{
  "intermediate_size": 512,
  "norm_eps": 1e-05,
  "rope_fraction": 1.0,
  "bias": "none",
  "init_std_down": 0.0,
  "beta1": 0.93,
  "max_grad_norm": 1.0,
  "warmup_steps": 200,
  "schedule": "wsd"
}
MLP neurons of a small language model. Each row is named by its layer, matrix (gate and up: input weights) and neuron, and shows model dimensions 16-79. Each number is 128 + 32 x the weight over its row's rms, rounded and kept within 0 to 255. A neuron's up and down rows have the sign that makes its largest values positive.
A block is one neuron, or neurons of one layer that tend to fire together. After each block is what it responds to, as a language model described it from the Wikipedia text at the highest values.

L6.gate45 [113 130 152  89  96 144 117 170  95 155 111 128 166  48 146 121 128 107 112 130 110 152 162 114 117  58 187  65 119  84 133  84 146 133 125 107 140  83 162 100 147 140 134 143 165 154 169 119 136 113 118 154  84  80  90 179 101 141 141 115 191 121 135 159]
L6.up45 [137  99 124 149 140 157 188 110  76 179 142 116 115  85 123 138  74 164  97  95 162  78  97 101 208 145 132 137 127 138  76  66 174  93 165 118 142 106 147 146 112 125 150  96 126 114 139 102  92 135 127 133 126 129 192 142 132  69 140 148 111 157 161 107]
L6.gate148 [104 120 142 144 119 117 102  89 102 143 102 173 127 149 160 206 153 147 143 133 147 155  86 113 180 147 136  67 100 156 141 153 149 127 101 122 139 158 108 117 142 159 111 119 126 163 160 148 110  79  87 112 149 100 111 134 133 116 146 185 154 137 149 126]
L6.up148 [ 91  89 111 143 134  87 177 141  69 121 112  82 110 192  83 101 136 149 140  62 107 154 127 149 110 110 161 125 115 136 121 116 113 161  84 121 142 106 118 182 138 194  97 170  42 146 122  81 159 118 111 174 163 120 149 179 167 130  88 185 124 153 136 143]
L6.gate159 [140  78  98 123 112 156 151 146 128 172 123 104 103 148 187 124 112 146  70  23 162  95 161 130 141 149  62 120 130 114 138 133 109 151 116 147 103 106 132 145 186  83 155 111 110 102  91 130 108  79 127 168 117 115  67 152 104  68 127 114 183  70 159 107]
L6.up159 [ 56  88 163 157 101 155 156 116 189  93 119  74 138 124 153 154 154 153  94 131 141 194 117 132 120 120 125 192 199 151 217  77 125 125  95 103 109 152 157 142  65 121 128  97 143 103 125  92 190  77 112 104 197 100 115 119 106 144 137 159 180 154 131 109]
L6.gate188 [115  81  94 120  94 155 134 137 128 114 137 192 123 183 138  77 137 117 140 150 124 122 165 138 167 158  71 141  98 149 126 119  73  94 179 161  74 148 214 147 142 155 159 132 154 167  74 167  77 147  71 138 124 123  93 134 130 130 166 178 124 127 182  97]
L6.up188 [105 142 125 109 102 125 132 125  70 148 102 120  98 171 135 133 194 103 112 124 204 105 151 169 139 194 130 137 111 141 181 146 171 127 161 123  85 160  97 175 195 175 140  88  75  79 134 126 127 119  91  68 150 177 115 160 109 108 114 118  81 128 157  88]
L6.gate191 [ 77 175 120 176 119 104 142 171  98 145 182 111 142 102 135 143 155  89  91  89 135 135 138 114 146  90  96  51 125 119  58 146 102 164  80 202 166  98 212 147 120 165 119 133 135 160  97  86 145  69 120  60  95 140 128 100  94 115 158 118 115 154 133 105]
L6.up191 [165 127 103 105 130 142  79 121  88 141 152  99 126 124 159 120 147  54  84 150 104 170 170 108 146 124  90 166 111 115 133 128  96 133 135 108 151 122 146 186 190 151 112 138 156 132  60  78  86  95 137 101 123 151 113 103 111 114 164  95 176  88 103 104]
L6.gate413 [ 77 124 135 114 111 116 157 118  76 146 114  88 105 154 133 164  91  94 163  91 111 125 118  74 153 121 160 111 153 131 141 130  79 175  74 128 153 135 105 160 128 147  90 177  97 148 182  98 106  73 113 116 148 119 127 201 170 154 129 172  55 132 129  99]
L6.up413 [ 81 134 149 111 108 124 151  79 145  80 147 120 118 128 110 100 137 135 152 155 102 165 133 152 129 127 150  65 154 102 121 114 119 103 192  85 134 187 168 110 173 102 135  93 199  98 154 134 160 152 108  78 128 178 157 127 129 155 134 117 106  80 119 120]
L6.gate419 [108 100 147 149 139 121 134 109 123 115 140 123 112 172  83  90 104 110  97 122 178 100 143 161 140 163 178 154 117 145 100 165 152 166 131 189 115 127 169  98  77 188 138 118  79 106 158 143 142 165 166 177 121 108 101 144 100 129 150  61 163  75 159 127]
L6.up419 [151 108 146 163 124 130 145 137  95 142  85 156  96 167 114 143 128 134  82 149 139 123  81 129 149 146 124 133 115  86  77 132  70  56  89 112 130 127 131 134  99 110 141 133 105  93 100 121 141 145 122 151 105 116 124 104 110  58 130 131 123  84 100 204]
L6.gate437 [146 163 110 143 111 134 100 115 126 118  92 201 161 178 148 135 134 102 112  69 146 145 120  99 146 165  86 192 137  98 144 134 128 156 153 142  78 120 163 105 133 251  69 123 108  77 117  58 127  65 187 161  57 124 114 110 126  93 101 156 106 123 167  96]
L6.up437 [ 84 111 159 146 128 132 100 154 121 125  86 114 144  87 186 143 146 155  54 149 118  66 133 186 105 117 164 109 102  91 122  77  85 120 163 185  88 108 163 109 129 202 102 110 150  94  68  87 133 134 190 130  88 158 151 125  89 152 130 159  86 154 145 169]
Vowel after split f

L8.gate268 [186 159 102 150  85 125 119  81 151 146  92 167 106 109 135 151  89 129 104 125 101  99 114 100 155 138 169 195  46  74  89 123 131 143 112 149  91  92  86 174 162 157 155  99 103 141 167  60 149  83 137 160  83 114 167 145  90 151 119 165 116 119 112 130]
L8.up268 [148 153 100 100 115 130  81 122 126 136 162 190 126 127 103 125 190  81 129 178 132 134  65 126 136 112  63  88 105  93  75 119 177 122 148 148 116 150 132 114 127 167 150 168 133  71 108  96  82 104 140 204 102 154 109 142  55  85 113  78 126 118 195  95]
L8.gate301 [168 105  87  68 139 184 105 140 128  91 115 108 114 159 132 130 149 173 159 129 141 171  85 174  98 133 123  86 114 113 108  71 110 113 110 108 109 109 146 131 125 142 143 109  93 134 161 127 132 104  94 115  83  79  61 103  91 120 164 154 116 163 113 118]
L8.up301 [200  89  61 120 153 166 137 144 155 120 148 117 195 105 125 131 102 129 158 140 172 128  68 132 101  87  78 123 150 141 104 138 124 151 114 156 105 177 200  68 164 151 143 125  39  92 201 106 137 108 165 119  91  81 102 118 112 114  99 182  94  99 153 139]
Mid-word vowel fragments

L8.gate10 [ 90 164 125  97 143 215  78 124 109 109  90 140  99 118 149 132 145 158 147 141  98 104 123 119 142 107  83 157  86 165 154 172 120  80 130  94 122 135  95 122  88 103 134  95  81 166 158 123 101 145 121 135  90 117  93 120 148 127 173 147 141 145  95 103]
L8.up10 [120 139 140  90 118  67 162 106 139 169 110 189  77 105 146 189 132 120 153  93 177 111 124 175 166 102  82 165 130 185 146 103 106 127 140 112 142 151 135 179  86 124 132  89  83 169 123 117 155 129 111 110 142 125 125  97 103 114 159 171  99 101 160 129]
L8.gate157 [112 102 135 101 140  82 133 164 120 109 140 115  90 137 133 146 140 210 116  84 137  91 139 101 156  75 186  76 139 179 139 155 152 152 175  90  64 136 147 120 132 158  99 120  90 108 162 161 123  70 228 187 150 123 147 125 207 115  46 133 154  48 172 140]
L8.up157 [ 98  57 102 117 121 104 122 102 232 131 190 129  99  80 161 113 148 164 158 101 193 162 119 104 114 157 141 125 127  93 164  90 113 130 158 167  85 178  51 151 118 116  67 145 109 176 114 153 127 102  94 154 107 138 140 120 127 159  78 107 159 150 120 171]
Split-word verb suffixes

L8.gate307 [165 106 127 171 167 118 128 127 158 147 130 166  83 175 167  77  88 160 124 110  85 168 170  92  92  75 143 146 138 136 155 141 165  88 130 109 100 117 135 154 154 128 146 166 119 106 130 132 112 134 100 146  83  91  95 138 149 137 106 167 101 162 148 107]
L8.up307 [150 177 124 122 137 131 186 139  97 166 178 159 109 144 150 118 143 113 139 131  91 143  99 153 174 119 135 122  98 132 125 101 128 135 189 119 118 118 179 159 106 142 155  86 141  55 152 133 126 129 105 110 136 114 170  93 190 126  30  76 164 162 102 100]
L8.gate484 [124 128 128 172 132 146  54 117  83  87 118 148 152  75 132 126 133 141 130 137 163 173 126 143 126 130 166 134 135  94 163  92 130 123 152 148 134 157 110 126 134 134  88 106 124 165 143 133 214 130 135 143 103 167 116 171 166  81 111 176 187  96 105 105]
L8.up484 [172  77 141 144 137  75 117 143 123 115 159 149 144 159 143 106 147 109  80 121 169 128 151 120 114 116 106 141 102  93 179 114 156 121 156  69  77 114  81 154 127 116 115 168  51  97 127 119 103 148  85 120 140 175 145  85 128 197 164 136  83 141 136 129]
Verb inflection endings

L6.gate90 [101 163 153 162 110 132 155  87 182  76 144  88  99 183 101 125 128  58  72 142 139 167 120  89 115  83  77 120 153 127 111 130 142  88 107 109  53 151 110 116  64 132  83 148  69  95 140 124  95 121  69 135 100 155  93  85  89 147 123  92 183 172 166 103]
L6.up90 [123  94 121 148 143 113 110  99 171 100 160 191 136  89 108 172 135  81 157 135 129 166 148 144 204 101  99 149 136 133  97  97 114 135 102 149 110 114 116 114 162  96 103 104 129 108 108 131  96  97 138 178 148  99 168 140 206  78  96 117 145 123 127  80]
L6.gate106 [133 131 126 147 156 139 166  97 118 121 112  88 137 177 108 168 142 163 166 120 121 162 113 119 143 127 104 198 147  97 158  52 133 119  75 144 150 161  78 126 153 108  96  55 157  74 108 128 141 112 142 135 133  46  67 130 144 132 175 117 218 171 122 111]
L6.up106 [138 149 190 138 136 102 129 104 124 148 166  86 152 129 167 105 179 102 121 155  78  85  62 152 165 112 115 131 138 135 158 136 138 178 142 198 120  81  94  96 121 150 131  65 174  72  56  66 153  88 109  48 105 106 103 156 142 104 138 147 187 166  68 101]
L6.gate209 [166 169 161 196 100 140 158 114 105 146 115 214 142  78  66 119 133 160 165 120 106  79 129 124  96  87 105 118 131 115 105 119 100 162 146 102 125 219 127 141 132 145  75 170 128  91 132 131 107 152 112 152  90 176  84 180 117 109 143 146 163 157 134 146]
L6.up209 [161 111 146 166  80  98  93 141 120 167 133 168 145 141 168 138 116 146 119 113  57 105 115 139 150  92 206 114 134 184 114 185 127  85 125  71 130 162 156 160 116 109  87 176 154 151  99 167  90  60 100 173 134  88 101 171 129 105 123  70 134 123 118 142]
L6.gate290 [106 116 134 118 142 159 122  75 137 116 157  58 153 106 115  99 175 175  91 179 113 165 188 114  79 129 127  76 120 100 191 166  99 157 177  91 136 139 132 195 127 148 104 136  87 140 178  92 120 207 147 124 138  86 122 114 191 141 122  89  87 119 113 104]
L6.up290 [120 118 127 150  38 175 131 104 133  82 135 145 181 118 155 101 180 134 198 158  99 128 105 144 122 121 138 146 106  89 165 119 125 145 181 190  87 138 103 125 120  90 124  98  95 111 103 175 149 132 137  66 146 113 142 164 151 104 139 145 220 127 139  72]
L6.gate307 [138 181 110 132 101 102 121  83 129 192 137 124 119  75  87 104 154  77 170 148 138 106 109 152  76 167 107  78  94  70 154 100 114 123 162 152  93 117 124 120 133 115 119 109  47  91  67 148  80 116 120 133 111 109 126 118 164 129 148 113 189 178 105 111]
L6.up307 [140  98 137 185 114 149 145  88 137 168 184 134 145 135 143 154  89 160 146  41  93  71 102 127  97 157  98 120  72  98 129  94 118 143 166 168 125 125 129 127  82 172 114 119 118 100 139 125 128 160 170 142  89 123 102 151 136  86 129 119 113 109 170 118]
L6.gate432 [122 133  70 146  72 103 139  98 163  82 174 101 110  71  76 126 139 145  65 107 163 128 133 142 159 101 140 203 138 170 119 112 110 156 115 138 114 133 153 150 154 153 122 205 102  98  98 123 125 132 118 144 151 121 118 140 160  60 136 109 117 131 132 125]
L6.up432 [153 169  63 110  98  91 149 107 126 127 118  67  95 103 142  82 110 141 128 141 153 129  62 111 108 201 124 134  83 184 106 117 127 107 128  82 173 149 143 136 146 193 146 184 119 141  85 157 108 139 150 141 117 108 132 169 103 116  93 153 163 180 143 194]
L6.gate504 [144  92 122 117  65 170  90 104  94 150 131 177 131 107 121 115 161 165 109 119 138 115 147 103 146 170 168 153 107  94 158 162 185  87 162 119 143 119 148 180 172 171 158 159 113 103 118 111 122 131  84  89 154  65  98 175 175 140  53 183 119 140 165 154]
L6.up504 [124 159 172 128 155 121 205 101 146 166 125 163 128  86 156  82 129 155 103 139 176 147  76 114 164 121 131  96 160  60 149 140 145 142 131 155 140 148 171 119 125 114 115 158 117 100 164  98 158 118 150 115 170 113  87 145 111 158 147 155 180 167 123 108]
L6.gate508 [110  95 112 135 159 137 145 105 177 163 171 128 108 141 134 148 109 185 160 146 163 122 103  86  94 156 106 181 137  65 197 195  75 150 113 109 107 159 137  85 100 146 100 187  57 108 150 128 154 117 146 158 187 100  79  60  99 163 140 167 173 149 118  66]
L6.up508 [ 70 133 142 160 130 104 142 123 159  82 134 155  92 147 127  67 136 115 144  95 129 132 100 144 202 167 165 147 121 106 114 114  92  93 138  69 118 107 147 145  84  82 111  79 144 172  66 134 116 183 114  89 119 122 141 135 105 173 159 210 136 183 116 144]
Verb-completing word pieces

L6.gate22 [177 113 173  95 137 146 147  89 121 137 166 117 178 133 128 179 105  87 137  87 166  90  58 129 211 176 150 141 104  80 123  94 138 102 129 107 141 210 176  90 151 141  80 144  95 106 138 132  79 152 102 133 162 171 175 148 170 161  76 125 143 151 117  92]
L6.up22 [146 197 144 133 105  99 150 117 112 166  70 183  50  88 104 157 118 108 124 116 124 112 149 147  81 114 176 120 122 172 147 155 120 140 136 132 110 121 156 137 126  85 111 146 123 135  92 129 112 116 154 130 151 174 135  87 154 122 140 181 134  92 101 147]
L6.gate114 [141 122 110 149  86 104 113  88 118 126  88  83  66 125 118 186 157 181 167 206 149 154 152 133 133  98 145 184 143 170 162 117 124 111 120  96  64 128 128 139 130 101 118 107 102 132  60 146  98 120 108 183 157 126 115 104 179 121 158  75 127 120 102 137]
L6.up114 [148  88 160 145 102 150 101 168 147 139 129 127  83 136 115 173 116 166 145 149 156 133 137 144  79 122  74 122 144 157 140 103  91 109  70 117 111  52 131 174 158 125 145 108 174 155 103 178  97 158 147 196 206 101  94 141 204 167 120 141 191 120  69 162]
L6.gate125 [112 181  77 201 106 138 231 145 111 131 123 144 167 133 169 149 127 156 156 159 103 116  55 149 164 156 116 136 144 198 119 111 118  75 151 150 205 146 106  80 178  79 127 127  94 123 165 162 101  99 114 163 136 138 159 148 141  89 155  92 183 175 127 132]
L6.up125 [122 145 177 127  90 132 118 126  79 150 167 158 147 110  99 126 184 136 144 163 157  98 112 139 190 174 122 148 103  98 120 168 132 143  99 207 134 113 134  75 119 116  88 128 139 124 103 151  76 166  93 121  98 167 161 164 122 147 157  56 101 145 128 118]
L6.gate126 [118 151 163 143 155 144 118 142 124 119  92 114  74 144 128 100 193  98 131 189 160 102 125 212 186 122 113 150 137 200 196 104  97  71 158 152 145 168 128 186 165  70 120 141 109 165 152 122 142 131 126 152  93 172 109 114 134 116 175 101 122 182  81  72]
L6.up126 [123 118  80 161 155 131 161 109 156 133 119  91  94 137 106 168 127 134 152 132 158  59 102 178 151 196 127 107 156 131 159 149  93  78  94  70 113  93 124  84 137 100 122  96 123  80 117 142  71 144 145 160 151 176  94 120 103 169 137 149 123 165 151 187]
L6.gate176 [ 67 139 140 114 102 100 112 129 122 121 138 144 109 108 181 198 118 108 188 117 131 140  99 146 108 113 142 177 136  85  83 202 173  76 143 147 146 155 159 158 132 164 121  77 121 192 108 142 135 158 103 142 114 178 175 134 152 123 101 111 110 147  64 144]
L6.up176 [105 219 119 110 146 115 125 116 154  74  86 145 130 132 125 163 138 130 132 181 184  67  97 184 140 129  69 188 147 123 131 109 116 137 163 103 120 128 154 131 125 110 121  80 137 178 138 112 144 138 181 171 100 108 149 101 184 159 116  86  75 140 126 116]
L6.gate347 [114 125 135 109 166 117 123 175 110 134 142 147 101 157 132 143 123 138 157  95 111 188 106  99 108 149 120  76 133 107 136 108  75 109  52 207 125 108 122 129 176 121 126 147 101 156  57 104  75 155 195 202 119  89 151 188 142 129 121 152 161 121  94 125]
L6.up347 [ 88 124 110  62 146  92 172 188 140 114 172 104 157 130 164 159  72  88  83 129  89 177 128  82  70 103 158  82 134 152 130  83  92  92 136  77  70 105 106 121  99  90 171 130 142 147  95 108 146  85 109 145 177 158 138 188 106  98 107 140 136 128 138 172]
L6.gate405 [103 142 138 176 114 150 157 138 107  96 173 130  68 130 140 191 107  99  61  92 143 105  89 123 122 125 117 152 161 188 140 107 129 102 211 146 102 121  82 144 136 109  95 118  94 140 157 111 112 151  92 146 100 131 157 138 159 137  90 160 120 155  84 107]
L6.up405 [183 129 107 182 174 162 114 132 156 123 139 117  82 133  83 172 101  92 132  81 128  72 171 135 140 208 126 127 119 156 106  86 152  29 155 114 147  72 137 193 131  68 144 125 112 146 184 119 113 166 108 152 158 127 125 101 163 124 132  91 198 138  94 121]
L6.gate478 [111 132 172 147 140 103 116  75 203 111 132 141 156 117 104 128 135 142 169 118 152  78 192 123  58 112 155 164 107  84 133 103 107 144 130 124 175  76 145 145 104  96  69 128  90 147 130 148 132 105  88 136 153 110 104 110 136 128 109 132 177 127 144  68]
L6.up478 [ 64 147 142 121 145  78 154 149 128 103 110 117 124 160  93  80 142 115 130 112 183 119 156 119 121 136 116  77 149 105 150 181 139  91 127 104  88 123 149  54  68 124 116 124  82  80 117 142 101 125 117 173 114 119 159 150 161 152 127 116  86 163 105  64]
Main verb after subject

L7.gate117 [120  57 144 156 153  84 107 197 113 140 125 131 138 168  99 133 130  93 133 107 143 169 153 112  97 151 162  99 197 141 136 119 101 120 101  90 100 169 102 147  67 175 124 114 132 143 185  97 165 128  95 115 129 124 137  81 153 143 155  88 140 136 161 141]
L7.up117 [118 100 134 136 115 147  81 200 154 194  76 134 108 106 127 156 153 137 142  79 115 157 145 125  79  83 146 130  96 113 138 107 108 122 111 190  84 108 154 128 131 119 149 118 112 183 143 104  62 147 143 101 119 155 127 150  76 112 139 164 102  88 170 101]
L7.gate217 [120 144 151 133 145 172 128 101 148 125 100 218 129 147  88 162 132 169 157 146 152 142 103 145  99 123 191 139  68 222 149  99 116  88 124 126 153 106 184 124 159 131 150  70 165 104 154  88  91 189 155 146  69 146 112 123 131 133  99  50 137 122 176  94]
L7.up217 [100 135 141 119 150 200 163 189 159 126 158 143 210  87 108 131 154 133 123 118 117 157 117 155 131 114 228  81 126 155 102 125  98  91 162 105 159 102 121 151 120  97  88 126 108  97 116 161 135  70 155 119  87 152  71 115 125 141 104 126 150 145 129 105]
L7.gate332 [ 84 108  91 125  91 124 117  52 159 110 145 151 151 153 137  80 162 187 182 106 146 117 124 131 135 120 155 155 161 160 190 125 174 129  75 107  81 145 154 154 113 125 140 152 174 133  95 107 150 151 120 118 121 115 130 174 172 132 171 106 108 171 124 100]
L7.up332 [ 89  90 180 179  38 113 186 138  96 173 145 116 158 139  81 106 144 129  99 176 151 115 160 121  93 199 105 123 129 183 216  85 124 156 131 136 135 123 163 128 166  86 106 119 116 173 144  87 163  84 136 204 139 102  81 137 127 143 131  56 165 122 137 145]
L7.gate436 [118 138 104 147 131  78  62 152 112 149 110 121 135 127 149  97 116  93 155 138 149 140 183 170  95 127 160 107 110 118 154 166  99 166  87 143 121 124  88 122 118 136  84 157 147 124 108 112 115 103 165 109 102 178  55  91 168 104 191 102 139 179 159 176]
L7.up436 [ 97 108 139 120 138  71 114 170 125 126 147 135 180 110  86 133 143 128 132 130 140  82 148  88 132 219 128 203 154 169 163 149  66 119 174  85 109 174 172 138 121 139 121 111 112 103 107 109 116 134 178  68  93 140  92 142 132 102 123 153  86 140 161 137]
Inclusion verb endings

L7.gate65 [158 153 102 136 168 136 120  94 155  99 142  82 111 110 119 118 142  93  96  96 113 129  97 112 133 163 126 122 115 120  83 173 137  39 111 146 168 161 116  81  94 151  95 139 103 194 103 145 129 132 111  96 115  98 131 131 188 161  90 138 209 130  91 122]
L7.up65 [104 111 140 115 133 112  94  81 147 131 143  98 181 145 174  59 132 206 114 126  98  91 131 130 135 134 159 132 107  93 150 118 112 150 136 114  90 166 125 166 139 113 136 211 150 132 144 105  97 141 113 144 151  70  95 149 108 118 133  80 118 125 119 134]
L7.gate155 [144 120  91 141  83 143 160 138 203 125 109  82 104 158 147 201 120 100 128 115 164 181  76  78 136 121 105 133 111  97 201 152 157  57 116 142  94 150 159 107 104 157 140 157 133 117  71 111 177 180 139 132 119 176 164 130 161 161  86 140 154 104 181 180]
L7.up155 [143 153 156 106 114  91  99  46 106  92 140 163 149 131 156 165 174 154 131  90 129 113 147 101  26  84 148  85  90 138 127 115 121  88 118  92 172  93 165 216 102  81 155 109 154 170 169 175 106 155 141 132 124  97  89  76 106  93 124 160 102 105 141 116]
L7.gate302 [162 147  93 147 179 147 138 167 108 106 135 114 142 129 104 137 116 160 101 107 119 179  76 123  90 106 141 148  96  95 162 173 145 112 160 111  88 125 130 176 113 136 145 144 108 102 138 156 113 133 150  94  96 112  87 107 158 100 112 111 143 155 119 123]
L7.up302 [146 181 126 121  94 126 187  96 184 171 110 142 115 101 173 181 179 120  97  79 115 131 102 123  99 116 121 126 137 201 156 108  96  47 168 131 122 168 113 131 111 135 183 166 156 115 103 115  82 193 166 117 127 145  85 164 148 162 140 155 156 196 141 161]
L7.gate406 [113 136 164 124 110 133 153 175 124 142 108  96 142 116  91 123 126 118  53  70 127  93 123  82 150  88 163 154  50 100 199 139 103 101 194  89 126 122  90 114 115 133 102 120 108 145 140 140 167 147 142 114  86 122 118 130 149 140 122 132 178  94 138 180]
L7.up406 [150 161 102 142 110 149 108  57 144 183 172  80 119  99 128 160 128 117 100  95 120  63 182 175 140 160 147 108 148 144 144 101 147 110 154  77 158 127 115 153 111 114 104  99 144 105 114 140 185 141 131 164 122  97 127 150 202  88 114 151 201 112  99 135]
Split verb endings